config.yaml
n_layer: 12
d_model: 224
n_head: 4
n_kv_head: 4
head_dim: 64
d_mlp: 896
vocab_size: 2048
activation: "tanh_gelu"
norm: "layernorm"
norm_place: "pre"
norm_eps: 1e-05
positions: "learned"
qk_norm: false
attn_scale: 0.125
bias: "all"
tie_embeddings: true
parallel_block: false
init: "normal"
init_std_qkv: 0.0334
init_std_o: 0.00683
init_std_up: 0.0334
init_std_down: 0.00683
init_out_by_depth: true
optimizer: "muon"
lr: 0.00739
lr_mult_o: 1.5
beta1: 0.95
lr_head: 0.00315
grad_clip: 2.0
warmup_steps: 200
schedule: "cos"
final_lr_fraction: 0.0
batch_tokens: [8192, 16384, 24576]
seq_len: 1024
doc_mask: false
train_tokens: 127700000
steps: 8484
dataset: "wikipedia_en"
MLP neurons of a small language model. Each row is named by its layer, matrix (up: input weights) and neuron, and shows model dimensions 0-127. Each number is 50 + 15 x the weight over its row's rms, rounded and kept within 0 to 99.
Before each neuron's rows, "fires in" lists the words (lower case) most often at its 100 highest values on Wikipedia text that the model never trained on.

fires in: "film", "album", "films", "singles", "filmed"
L2.up303:62 52 30 46 30 42 46 28 45 27 36 51 32 52 36 44 81 50 45 70 27 48 63 80 61 47 37 47 23 54 46 69 57 60 40 37 63 65 58 57 62 35 71 14 61 31 60 43 52 33 47 38 62 53 32 57 73 67 44 72 49 48 36 42 69 45 44 62 53 70 65 30 41 55 36 49 50 40 36 39 42 56 58 44 46 46 40 19 72 30 49 61 54 50 54 78 50 53 66 36 58 44 56 49 49 47 82 56 63 51 61 70 42 42 83 33 74 62 49 51 20 42 37 51 50 70 72 74

fires in: "from", "paris"
L2.up852:46 51 52 64 43 53 66 57 44 40 43 62 48 49 44 31 47 48 67 35 51 29 51 70 61 25 70 20 63 47 58 70 28 44 48 41 53 61 30 49 52 41 69 42 65 68 76 34 53 54 51 67 58 37 50 38 36 41 53 73 40 47 55 52 73 60 34 58 87 57 45 34 64 33 23 56 14 47 64 58 27 50 63 32 64 51 56 61 38 40 34 55 57 29 36 36 49 72 51 48 55 27 29 55 45 44 74 62 59 50 47 30 30 66 52 32 64 54 91 56 34 42 71 57 45 89 51 42

fires in: "with", "received"
L5.up655:08 22 74 19 65 55 32 53 34 45 47 53 52 68 74 53 74 53 39 49 78 39 42 62 51 30 64 55 35 54 47 76 44 41 32 58 43 90 31 56 51 31 35 41 50 57 56 43 40 52 54 63 80 45 18 43 52 59 54 66 67 52 39 57 41 59 48 56 53 63 23 68 42 56 39 50 40 50 34 45 62 53 57 24 43 23 57 51 50 35 52 71 85 46 42 62 47 36 42 58 38 45 59 36 59 41 69 67 71 54 21 47 50 67 52 32 60 27 29 69 37 70 81 32 48 37 28 61

fires in: "career", "footballer", "professional", "football", "player", "university"
L3.up18:59 74 61 81 54 60 29 31 73 69 51 37 58 82 32 54 50 58 51 32 63 35 30 42 61 47 93 74 67 57 70 33 66 43 49 54 40 17 48 61 65 57 64 51 43 40 59 47 32 56 29 56 42 76 75 45 69 28 52 39 26 51 73 48 45 51 15 58 68 23 20 66 53 36 20 70 33 43 41 65 58 61 53 46 23 36 29 63 63 54 27 42 74 59 54 49 50 50 40 63 61 31 80 43 59 56 45 65 46 47 56 73 28 26 68 60 78 34 44 23 54 33 42 52 37 61 66 68

fires in: "but", "she", "help"
L3.up761:52 50 66 39 46 28 33 49 45 72 43 43 16 79 59 58 80 41 64 46 31 52 18 54 36 34 51 71 15 74 83 47 36 27 69 54 56 64 75 37 63 60 45 55 66 77 54 36 58 23 33 62 89 70 32 37 63 26 36 46 35 51 52 54 41 54 49 67 51 49 59 45 37 35 35 61 48 41 31 65 54 16 67 47 32 49 41 46 13 46 64 47 49 49 46 59 68 36 23 82 44 52 52 61 58 67 53 74 22 43 02 40 22 59 62 64 60 53 58 48 29 64 69 57 77 48 56 58

fires in: "national", "world", "state", "2025", "league", "united"
L3.up872:53 44 19 70 42 68 56 39 55 50 36 52 53 50 53 55 64 54 51 52 55 30 21 43 59 48 33 62 40 44 53 54 38 34 36 42 42 34 38 46 60 58 18 35 59 59 57 39 74 70 73 32 47 29 54 56 53 60 65 29 26 51 84 67 50 66 53 38 48 87 57 34 42 80 53 46 45 70 28 58 57 46 61 73 58 43 58 34 20 55 92 75 78 61 66 14 57 46 76 69 51 25 20 59 28 45 74 52 69 52 52 45 46 33 72 54 31 61 28 53 20 45 36 60 33 48 31 64

fires in: "from", "for", "on", "between", "of"
L3.up163:54 56 50 26 48 44 58 44 41 37 29 65 46 71 35 73 47 60 40 58 34 54 83 58 35 40 25 91 43 64 41 68 57 55 38 50 80 60 38 39 44 57 40 57 56 35 75 26 67 46 36 63 73 49 34 31 60 37 44 73 47 37 20 39 68 46 36 49 48 63 61 46 68 57 50 75 41 34 70 58 23 43 65 49 57 56 54 39 33 49 52 60 62 48 30 33 46 36 31 53 59 33 55 56 53 29 87 62 55 53 70 43 44 51 58 48 73 49 29 18 60 66 57 42 44 38 70 45

fires in: "who", "which", "but", "that"
L5.up302:39 50 58 53 39 24 76 36 50 51 81 53 65 28 42 43 51 48 33 47 35 65 64 36 54 54 52 35 41 58 60 60 16 39 31 56 52 83 47 66 57 17 44 49 72 56 58 60 82 22 67 44 65 61 37 53 40 42 33 39 29 42 50 53 40 57 63 57 31 54 76 73 40 32 53 78 55 62 36 28 27 49 38 54 61 74 62 55 31 44 75 32 46 41 42 52 34 74 33 68 32 50 46 47 43 57 37 60 65 44 38 49 47 46 73 73 54 57 68 36 54 27 59 43 54 44 41 82

fires in: "born", "career", "footballer", "netherlands", "life"
L3.up236:09 46 56 61 42 21 44 40 56 60 61 86 45 63 39 24 46 21 42 26 50 61 47 32 44 30 51 34 55 57 49 39 77 70 56 77 54 35 60 62 19 36 58 61 66 37 49 49 71 64 58 60 12 37 65 43 50 61 66 70 26 47 42 69 35 59 45 57 45 58 55 77 49 53 45 49 59 35 65 29 53 64 55 60 51 43 60 49 49 64 48 57 75 75 54 44 50 59 44 43 69 25 67 52 44 43 60 74 42 68 33 53 44 57 62 32 78 81 55 63 74 53 61 33 52 76 61 66

fires in: "the", "on", "an"
L3.up129:73 86 50 60 52 43 39 40 70 67 59 59 41 64 41 57 46 60 46 49 32 48 54 21 41 51 60 47 57 55 54 32 67 40 61 45 28 35 37 55 51 59 52 37 67 57 49 80 63 46 70 64 42 66 76 49 32 58 27 65 25 53 39 39 72 18 37 46 60 55 49 31 64 56 48 72 30 27 64 30 42 54 41 79 54 44 29 34 67 59 45 59 56 51 58 41 36 46 75 23 38 34 44 61 82 58 92 53 60 68 48 50 39 61 16 49 44 52 90 48 46 44 54 60 42 42 39 81

fires in: "they", "every", "any", "pacific", "them", "scientific"
L2.up387:52 52 51 60 69 51 49 36 55 41 52 66 65 58 61 54 51 49 48 47 55 58 46 55 43 49 38 54 54 54 51 54 60 50 00 45 64 54 35 59 56 41 24 65 71 30 75 76 48 37 44 66 46 49 40 51 43 44 66 70 22 20 45 51 58 57 74 52 49 44 56 32 57 37 44 72 57 42 20 75 58 44 37 43 72 39 51 61 39 24 44 44 59 55 64 30 47 48 47 51 33 30 59 86 70 76 68 38 32 47 40 55 76 33 60 58 60 71 56 70 50 03 45 44 39 54 38 34

fires in: "and", "to", "also", "background"
L5.up331:24 55 52 48 79 64 66 48 32 47 55 41 75 47 25 36 52 36 20 41 59 70 66 59 44 69 48 25 37 32 57 55 31 46 14 51 42 48 52 47 25 50 43 55 68 57 59 35 49 63 55 65 52 76 47 72 66 40 42 53 84 64 49 60 81 51 51 55 33 26 56 79 45 86 55 45 44 64 39 22 57 79 42 41 51 29 29 50 19 37 71 44 68 46 46 40 58 84 61 42 53 45 59 43 38 70 15 55 58 70 51 40 42 41 33 38 68 53 44 40 56 43 40 54 59 56 33 21

fires in: "found", "education", "founded", "gold", "down", "foundation"
L2.up204:35 60 72 57 77 52 36 55 47 45 62 37 57 54 15 52 53 65 69 33 38 34 27 99 38 64 83 73 57 33 59 33 23 54 65 42 44 41 68 47 44 57 64 70 42 43 37 55 69 48 39 35 92 23 86 52 53 62 36 72 60 55 15 52 51 51 49 49 64 45 29 79 58 39 40 64 53 51 69 54 54 32 60 61 52 55 61 25 91 46 61 66 15 32 51 32 49 60 35 33 38 41 48 55 47 60 54 49 34 68 50 39 65 33 59 45 50 38 48 62 39 83 53 25 34 70 50 65

fires in: "cup", "candidate", "up", "candidates", "mudpuppy", "mudpuppies"
L2.up573:37 67 77 41 28 40 34 84 51 42 49 65 47 47 30 73 37 18 14 46 42 21 30 28 59 42 54 60 39 58 70 61 49 50 47 50 40 15 21 53 28 50 38 36 62 28 23 26 44 48 51 62 48 47 68 53 71 43 46 67 48 53 79 57 36 55 64 33 56 55 64 47 50 60 58 38 49 77 69 54 49 46 46 91 62 60 40 43 65 50 34 50 48 41 56 64 43 50 38 65 54 52 17 77 55 31 46 31 55 58 48 66 18 50 53 56 17 39 60 56 29 42 73 38 51 38 58 42

fires in: "one", "an", "a", "the", "ga", "another"
L3.up160:59 43 32 85 39 49 51 20 59 45 59 71 35 70 66 52 41 40 52 68 89 60 47 26 51 66 53 71 21 40 26 23 28 45 69 34 20 83 62 30 23 53 50 39 54 61 47 57 37 74 26 51 65 52 49 62 35 27 49 47 53 85 32 52 40 68 44 45 83 57 53 42 37 27 68 54 30 30 42 37 59 57 62 50 49 36 65 28 29 42 53 43 54 77 45 35 65 60 70 41 42 53 49 46 64 51 57 68 82 56 15 61 29 21 58 43 45 40 59 57 56 15 53 66 81 38 47 68

fires in: "of", "in"
L8.up322:52 33 46 15 33 54 70 36 56 69 45 33 64 36 41 41 63 66 53 57 33 52 60 46 50 72 68 63 42 87 32 66 60 35 38 41 52 49 44 50 60 66 61 75 48 78 46 63 50 67 61 31 32 48 27 49 32 38 66 41 53 34 28 47 59 35 46 37 43 15 51 36 40 39 46 30 49 50 33 57 53 43 39 45 56 51 44 38 42 35 40 47 42 46 63 24 24 39 69 63 39 92 46 49 53 47 73 42 71 35 63 52 46 33 56 48 37 40 43 64 31 27 78 48 51 36 56 15

fires in: "the", "in", "pexopsis", "with", "at", "of"
L8.up305:43 62 40 18 55 51 71 57 58 53 54 45 69 50 69 30 62 39 54 57 43 52 48 43 50 44 76 40 41 25 63 31 22 27 26 88 28 57 39 32 38 40 17 72 79 32 74 47 52 71 49 59 59 66 64 13 49 57 81 74 49 73 42 67 50 14 43 40 48 47 29 57 38 33 25 34 74 25 47 57 29 61 57 54 31 53 42 42 43 58 70 77 36 29 71 42 71 44 47 68 30 74 61 46 52 66 56 47 69 26 45 48 17 34 60 43 83 49 67 49 20 37 49 46 46 48 65 60

fires in: "album", "records", "episodes", "singles", "rock", "singer"
L2.up116:65 44 86 24 70 41 58 73 48 41 45 75 59 45 80 60 76 39 62 44 12 77 64 77 61 50 89 29 50 49 70 41 56 42 14 53 57 42 64 58 61 52 64 39 31 26 62 62 42 51 61 42 35 51 44 38 27 57 47 64 52 53 38 32 70 47 23 64 59 33 52 46 59 34 78 33 52 38 42 24 37 51 76 28 75 52 32 59 66 33 50 57 49 47 48 65 48 35 57 48 51 81 52 61 47 59 55 38 56 66 68 66 39 40 41 36 57 42 89 37 71 42 49 66 54 76 55 63

fires in: "the"
L3.up478:50 37 48 55 48 37 76 47 73 62 59 40 42 68 58 74 64 75 39 57 70 46 58 57 67 00 55 29 41 44 56 31 34 58 51 57 12 61 44 72 47 45 63 64 54 64 79 72 62 26 61 51 42 64 54 54 43 53 49 45 78 25 30 49 73 53 46 52 42 68 29 52 81 74 37 29 33 19 20 47 29 37 60 55 31 74 53 47 67 65 61 40 41 68 47 24 70 51 86 58 52 60 30 55 51 43 73 55 59 20 38 49 68 29 48 52 55 47 62 83 47 45 62 38 38 41 59 56

fires in: "to", "other", "among", "and", "this", "modern"
L5.up179:60 27 59 58 23 24 55 44 65 79 51 62 45 73 53 60 53 46 40 67 36 53 38 66 74 65 62 73 65 70 35 29 20 57 31 41 36 28 58 56 43 41 53 37 73 52 57 66 54 73 58 56 46 80 66 62 49 37 75 29 53 40 65 63 37 46 30 61 00 49 56 50 58 49 34 70 47 38 47 50 54 25 42 57 44 25 43 30 60 33 32 47 55 30 64 14 51 68 60 49 30 50 64 46 47 49 43 34 40 56 53 64 37 37 59 59 47 57 24 35 50 40 57 80 35 60 42 58

fires in: "born", "1994", "from", "1997", "1995", "1996"
L3.up172:51 68 51 56 33 46 45 76 51 87 66 64 59 66 31 21 39 28 68 46 51 63 19 34 37 45 65 76 48 50 49 55 41 66 46 48 54 44 41 62 53 55 67 61 43 95 47 54 58 70 50 59 45 55 53 73 40 40 60 74 16 55 13 55 54 44 49 45 85 43 44 45 49 39 55 48 33 54 24 37 58 49 56 32 49 46 35 52 42 19 76 73 63 59 37 50 36 46 61 43 42 20 56 54 44 60 60 53 57 61 55 34 44 61 46 26 47 54 50 28 65 73 47 54 32 66 55 66

fires in: "there", "supreme", "area", "centre", "theatre"
L3.up621:49 49 49 45 48 37 49 54 54 36 44 56 62 74 30 61 62 65 62 35 43 47 87 63 50 70 25 44 67 67 48 53 36 30 48 39 74 87 21 45 47 36 48 62 47 31 49 80 51 66 45 31 34 50 44 36 25 36 44 33 78 33 39 62 48 68 40 10 36 46 49 63 56 23 37 50 30 40 68 44 66 57 69 38 53 27 45 48 55 51 59 37 62 47 26 66 40 50 65 80 48 42 60 31 49 36 39 39 59 39 54 50 63 44 33 58 71 51 43 74 51 63 81 46 24 46 38 64

fires in: "all", "three", "allowing", "two"
L3.up16:68 54 69 53 64 71 50 44 55 30 63 41 43 46 35 78 51 31 73 52 62 20 54 59 49 58 54 53 55 54 59 42 55 41 55 38 36 48 45 68 60 24 51 54 80 43 40 55 46 51 50 52 67 12 52 25 61 69 30 50 98 19 81 59 59 60 58 56 57 30 33 15 40 45 40 33 47 30 52 50 61 52 71 42 34 58 53 64 42 16 72 05 55 50 62 31 23 43 28 61 46 59 43 42 51 52 56 51 43 77 60 12 45 29 76 51 58 50 42 48 75 60 55 44 53 43 51 53

fires in: "time", "number", "coach", "cooper", "co"
L2.up753:50 36 63 62 45 57 25 49 61 62 38 35 62 39 38 46 75 71 37 38 42 50 61 59 70 42 46 64 50 46 34 62 45 58 57 41 24 69 48 51 41 64 62 41 43 38 41 43 28 36 49 34 50 55 76 56 38 39 64 46 61 64 66 54 31 56 47 35 28 25 63 45 61 66 38 76 71 68 20 47 49 55 49 50 65 74 49 72 55 36 34 37 09 45 47 62 52 38 33 40 82 50 58 57 27 57 62 34 51 51 39 64 58 66 70 51 40 60 70 69 52 35 46 64 99 49 74 60

fires in: "of", "the", "and", "to"
L5.up115:43 70 28 56 56 54 46 27 68 49 50 54 50 55 35 63 28 65 45 59 33 64 50 56 64 45 41 52 52 34 55 52 62 71 47 64 36 61 48 79 35 33 50 79 61 56 45 35 50 52 38 77 54 61 52 50 56 53 44 38 84 40 64 27 44 62 43 54 45 69 59 49 49 54 62 40 47 45 38 45 57 60 91 48 78 55 36 42 49 32 66 48 61 59 07 43 64 26 59 54 49 29 43 64 22 50 49 35 46 50 50 31 55 38 31 31 38 56 41 29 73 36 51 31 37 39 51 45

fires in: "united", "world", "19", "19th", "1912", "1915"
L2.up574:46 48 56 78 59 53 58 61 84 57 55 19 37 63 57 50 79 33 70 49 65 54 31 55 33 41 62 39 67 82 56 70 21 39 41 36 48 38 32 53 50 67 56 47 28 45 51 68 82 32 78 45 36 58 53 36 44 46 67 61 45 31 53 53 58 72 51 27 33 62 53 37 72 44 39 55 49 58 57 46 46 42 33 50 39 16 50 21 59 49 50 38 45 73 55 41 27 70 68 64 51 57 58 67 25 58 76 52 43 67 81 69 26 19 58 30 38 42 68 52 53 26 14 65 26 59 30 28

fires in: "with", "without", "smith"
L2.up401:66 63 42 43 63 65 46 35 48 52 32 42 46 38 43 33 49 60 52 69 38 24 55 63 48 36 41 73 54 51 42 78 41 31 60 53 52 57 66 39 54 61 57 58 52 53 75 14 44 68 65 70 74 38 68 36 40 38 80 59 64 52 42 69 48 28 31 49 74 52 38 52 51 57 29 80 72 74 70 41 46 77 64 31 69 60 56 51 34 56 38 59 29 43 37 55 24 43 52 53 28 69 17 51 59 33 57 52 76 16 36 32 53 76 68 70 31 54 17 48 38 36 86 39 33 43 45 38

fires in: "career", "age", "population", "born", "geography"
L2.up510:65 41 41 64 47 85 38 44 46 53 69 65 49 63 71 46 61 44 56 48 63 58 34 36 27 41 58 61 46 43 53 30 43 57 36 38 69 11 56 73 62 31 46 56 62 56 53 22 68 56 58 33 26 52 69 40 39 32 45 68 69 53 51 70 46 44 72 22 49 39 39 41 25 59 35 54 71 43 92 40 22 79 46 38 48 33 23 45 43 57 38 46 40 52 29 56 76 31 55 41 59 57 55 93 39 65 31 38 36 46 68 47 35 27 54 54 66 82 49 72 66 45 48 51 34 55 35 74

fires in: "to", "from"
L2.up734:38 42 50 47 49 48 25 56 41 51 51 35 59 46 64 55 48 56 78 22 40 45 65 67 47 60 60 64 27 55 57 51 51 44 33 26 20 67 48 58 47 30 77 42 58 55 67 48 23 31 78 59 40 50 55 52 56 28 76 36 40 39 53 29 78 52 62 40 79 42 59 31 61 68 33 38 12 58 51 43 18 51 52 76 64 56 45 73 34 26 55 77 74 52 31 60 56 59 40 59 72 17 45 59 39 67 55 50 77 34 68 51 45 37 59 73 23 58 54 36 64 36 39 55 29 53 48 46

fires in: "from", "on", "between"
L3.up748:68 50 33 40 70 75 35 69 61 55 24 54 47 72 26 69 43 74 46 48 45 64 59 35 34 16 40 53 20 52 40 35 70 46 56 73 64 65 52 32 62 66 53 68 46 56 76 57 48 47 54 58 63 67 45 49 28 41 57 71 41 48 52 69 38 25 35 48 27 66 73 29 65 44 30 32 62 23 51 59 34 40 46 55 45 40 40 84 31 27 53 69 32 51 55 40 53 41 46 50 62 76 49 49 49 35 49 60 60 73 58 32 40 48 26 50 46 39 43 48 63 60 24 34 76 82 40 53

fires in: "the", "southern", "other", "brother"
L2.up686:51 58 52 66 52 45 77 38 50 51 39 40 19 72 60 36 62 38 33 22 63 34 55 39 54 79 66 35 58 20 69 42 54 28 28 59 51 44 30 55 54 37 70 39 41 47 65 39 55 51 35 30 65 51 42 35 46 54 39 62 59 75 57 52 62 46 38 61 11 30 41 60 41 50 58 35 26 14 81 54 68 36 59 48 52 62 43 25 70 71 52 33 53 50 26 47 71 54 57 53 51 59 69 33 49 50 54 64 66 60 40 43 58 28 76 19 44 32 59 53 71 33 76 78 67 69 69 59

fires in: "they", "their", "its", "these"
L2.up175:85 43 51 59 79 52 64 51 36 32 49 39 16 67 52 44 46 63 65 49 71 42 30 56 79 45 16 33 50 64 35 52 09 68 37 43 39 75 36 34 52 41 31 43 74 37 51 69 66 36 43 45 49 57 53 40 33 35 49 56 40 41 48 42 46 65 79 42 38 52 43 41 26 32 64 59 72 42 47 46 42 32 16 72 46 43 61 39 32 48 59 58 55 49 52 40 56 44 64 41 64 35 40 79 57 51 36 56 70 63 92 62 39 32 68 54 31 60 79 74 23 36 80 34 60 53 60 47

fires in: "two", "other", "many", "three", "most"
L2.up206:47 41 60 61 54 56 60 49 73 34 63 35 76 34 53 58 45 47 39 57 36 65 64 76 72 65 41 56 66 59 43 56 41 65 04 40 63 71 47 71 52 17 71 61 78 54 46 39 43 46 67 57 58 38 84 36 44 59 63 59 79 52 67 60 45 54 61 39 48 44 27 21 61 69 39 47 33 45 64 45 60 34 51 50 48 38 71 56 43 38 40 28 24 48 50 37 54 45 58 33 72 63 61 48 60 69 46 57 28 50 42 27 46 55 59 59 50 71 37 33 70 61 38 35 76 23 54 53

fires in: "be", "beaches"
L2.up158:44 40 69 30 44 55 52 52 30 61 40 59 39 30 52 57 34 24 58 81 43 61 75 53 62 45 53 59 28 56 44 44 23 40 47 59 54 29 58 46 39 72 44 63 48 47 42 42 77 44 59 62 16 59 38 52 61 46 49 54 58 31 53 46 42 57 29 51 50 65 41 50 49 38 79 42 56 77 82 55 87 59 19 48 32 64 44 47 42 59 23 45 37 59 52 33 31 61 45 54 40 25 54 54 56 52 61 14 57 55 42 48 69 71 50 48 34 19 21 22 34 59 39 52 64 72 71 55

fires in: "warped", "world", "most", "although", "mostly", "gold"
L3.up111:37 84 69 68 70 26 66 56 35 35 42 29 47 41 58 45 62 49 42 68 30 33 27 32 62 62 68 75 79 54 30 79 46 30 64 59 47 18 31 43 35 53 21 62 81 41 52 61 63 32 80 78 68 52 42 23 57 51 32 46 48 58 46 59 38 56 53 49 40 29 56 53 27 57 38 65 33 44 62 48 37 65 68 55 41 57 37 56 27 47 61 49 44 48 54 44 39 31 55 39 74 38 72 57 34 55 41 45 45 74 58 65 32 64 41 52 78 56 51 61 36 47 59 30 50 68 51 61

fires in: "to"
L8.up823:91 39 56 41 43 43 30 33 60 38 42 31 41 47 47 53 70 60 60 42 56 73 48 62 66 44 43 59 60 46 13 45 21 60 39 60 39 70 45 14 67 44 49 67 26 45 42 67 77 39 59 61 33 27 57 43 63 47 77 63 53 20 51 62 59 43 40 63 38 62 57 64 53 73 52 57 75 73 38 20 46 42 57 28 70 50 55 70 43 36 42 56 48 35 56 64 51 55 45 77 47 58 76 23 49 67 51 74 57 60 51 66 47 31 44 62 46 55 48 60 65 31 60 67 41 64 19 57

fires in: "his", "their", "goals"
L3.up433:56 42 55 37 30 45 54 55 70 50 48 64 43 40 39 49 79 65 70 49 78 51 24 47 45 17 37 47 46 50 73 51 48 54 51 38 50 66 42 57 70 67 37 47 64 48 60 42 48 65 28 34 15 57 65 39 24 50 31 87 52 35 20 81 62 47 60 66 57 15 62 44 32 72 52 36 50 52 47 64 48 35 34 52 83 62 63 47 55 42 60 62 78 59 45 54 58 22 42 31 52 31 30 27 58 85 55 51 48 49 59 65 70 41 77 45 33 46 51 41 38 40 41 61 46 40 47 42

fires in: "population", "country", "province", "time", "km"
L2.up722:38 34 28 45 83 46 45 55 59 28 63 53 60 42 47 48 46 43 26 48 54 61 51 68 28 46 39 54 68 43 48 51 25 50 50 17 59 52 44 48 19 59 52 34 26 63 66 65 80 56 60 51 37 68 20 45 39 44 72 21 65 48 63 46 42 33 69 24 39 55 57 60 45 25 49 30 35 42 80 47 41 51 52 75 62 56 52 49 40 70 16 48 61 55 45 66 40 50 76 32 51 70 46 48 71 48 61 47 31 37 42 58 52 48 49 38 60 60 84 55 47 68 33 52 46 49 42 48

fires in: "on", "only", "microbesonline"
L2.up51:37 76 71 49 55 68 39 25 49 56 38 42 70 32 70 62 65 39 40 52 40 58 43 62 41 50 55 27 59 31 60 40 47 33 55 53 76 36 27 32 77 51 46 40 76 72 73 77 59 67 62 66 56 55 64 29 34 38 55 42 48 36 60 63 65 32 33 31 72 73 56 41 71 25 30 53 55 37 56 45 46 37 64 66 55 40 73 64 52 47 49 46 49 62 50 28 67 71 41 38 61 50 41 56 53 46 59 68 66 41 28 63 52 58 65 12 77 47 68 43 37 44 45 46 39 70 64 56

fires in: "of", "in", "league", "eric"
L9.up341:49 78 52 65 48 43 76 49 53 53 45 45 48 48 38 56 65 51 34 71 63 45 64 54 39 65 88 73 56 36 62 34 70 49 49 22 42 63 35 23 40 55 44 35 51 68 74 55 37 46 37 61 39 50 31 41 55 45 42 72 54 26 32 50 64 64 58 48 38 22 21 48 49 30 49 39 48 51 28 54 53 35 35 41 59 55 42 61 39 73 45 34 51 70 53 33 56 41 31 58 53 84 84 54 60 48 97 47 70 46 71 43 33 67 58 32 54 63 40 68 36 27 39 43 45 69 30 39

fires in: "the"
L3.up560:42 54 46 64 64 81 56 43 29 51 57 16 43 70 60 56 42 45 62 30 67 53 58 64 55 59 41 74 64 49 45 20 39 31 43 39 53 98 69 71 45 65 28 41 86 47 45 75 28 51 70 54 37 53 34 59 47 46 43 40 53 36 38 58 45 37 42 45 54 36 39 56 38 49 84 47 60 12 44 51 32 46 47 47 63 55 56 59 37 56 48 60 51 37 62 39 68 74 73 64 33 45 38 44 35 59 30 69 75 43 71 60 40 48 38 52 41 78 45 51 53 31 45 67 50 62 91 71

fires in: "and", "which", "currently", "also", "subsequently"
L5.up421:53 59 76 38 28 24 57 77 53 68 69 53 50 50 36 59 84 39 66 51 24 60 55 84 43 43 50 44 44 46 42 46 49 73 59 55 74 42 55 86 60 22 48 12 42 34 43 63 78 51 65 53 64 48 49 66 39 56 61 31 46 49 70 62 40 30 38 65 48 39 55 51 49 31 20 36 45 46 61 54 44 40 27 60 41 62 29 42 66 53 33 46 46 63 51 66 55 72 41 25 40 37 67 45 64 70 33 39 47 47 26 25 29 16 60 47 47 57 50 43 55 55 48 47 29 58 43 68

fires in: "career", "football", "footballer", "league", "international", "information"
L3.up749:52 76 74 48 36 47 46 40 62 42 44 56 55 29 32 57 79 41 58 52 47 47 26 60 54 32 50 47 54 39 49 56 42 71 41 46 43 51 61 35 54 35 53 56 65 33 69 75 50 30 54 75 57 62 35 53 36 43 64 27 47 57 85 63 36 54 20 38 37 30 34 37 53 41 68 44 48 38 65 27 48 34 73 53 35 66 35 36 44 68 36 58 55 61 53 22 63 53 42 69 66 66 55 65 37 29 30 67 40 68 44 91 36 42 55 57 65 59 23 40 62 78 35 41 53 43 56 65

fires in: "be", "is", "was", "being"
L2.up599:50 52 53 38 38 67 39 49 49 47 77 28 39 61 04 52 42 67 67 51 55 42 49 77 28 52 58 63 22 44 42 34 30 59 62 47 48 58 37 43 62 49 51 50 57 30 45 57 77 50 35 74 46 45 57 22 54 52 34 43 60 36 45 39 40 49 29 63 31 54 54 76 44 61 81 49 45 82 63 66 69 12 32 43 59 56 62 63 83 34 47 37 41 30 53 55 55 54 52 67 68 44 53 58 43 64 36 62 42 46 28 51 58 51 43 53 36 60 29 45 57 42 50 31 49 43 38 56

fires in: "the", "named", "appointed", "northern", "renamed"
L5.up724:39 31 51 33 25 29 34 74 53 32 82 72 42 57 54 58 45 77 23 06 49 46 66 40 57 60 88 38 52 50 43 50 50 48 46 49 34 45 34 55 46 42 36 77 59 63 38 70 46 59 64 40 63 36 44 35 18 67 46 58 62 49 65 70 76 52 54 46 76 42 17 46 66 66 52 47 41 29 40 61 44 35 53 78 50 61 66 55 67 65 41 73 22 70 47 43 65 53 80 36 56 53 63 47 44 56 77 40 47 52 48 20 39 57 70 36 16 27 53 47 48 64 79 33 41 35 46 55

fires in: "found", "founded", "dairy", "satellite", "foundation"
L2.up783:46 65 60 51 58 40 31 24 70 34 68 64 49 58 50 46 35 65 54 43 31 61 68 75 46 48 55 60 48 26 69 62 61 58 72 30 73 44 44 30 32 47 63 33 74 64 44 46 55 24 69 59 53 67 59 39 37 37 44 52 71 57 81 41 73 76 37 86 40 73 50 55 30 75 65 37 36 74 60 49 37 26 59 39 63 58 35 43 66 60 61 65 22 35 37 52 68 44 14 60 49 47 32 34 86 33 73 56 58 63 64 30 34 37 42 39 44 51 48 35 52 56 28 36 41 28 66 64

fires in: "an", "among", "animator"
L2.up7:43 79 46 53 49 56 25 43 43 47 34 45 48 64 46 64 51 49 16 71 29 62 67 50 46 52 50 50 30 39 57 25 44 31 70 33 54 49 57 48 61 52 45 41 45 56 45 68 68 39 86 73 65 50 36 39 49 28 63 67 58 65 34 53 59 30 59 31 64 46 54 59 62 48 77 61 73 54 51 59 53 45 30 61 44 31 34 17 71 40 71 45 77 39 25 54 61 84 33 40 46 40 52 34 48 47 50 62 55 49 29 35 60 51 44 77 51 61 51 57 57 28 53 69 50 51 39 66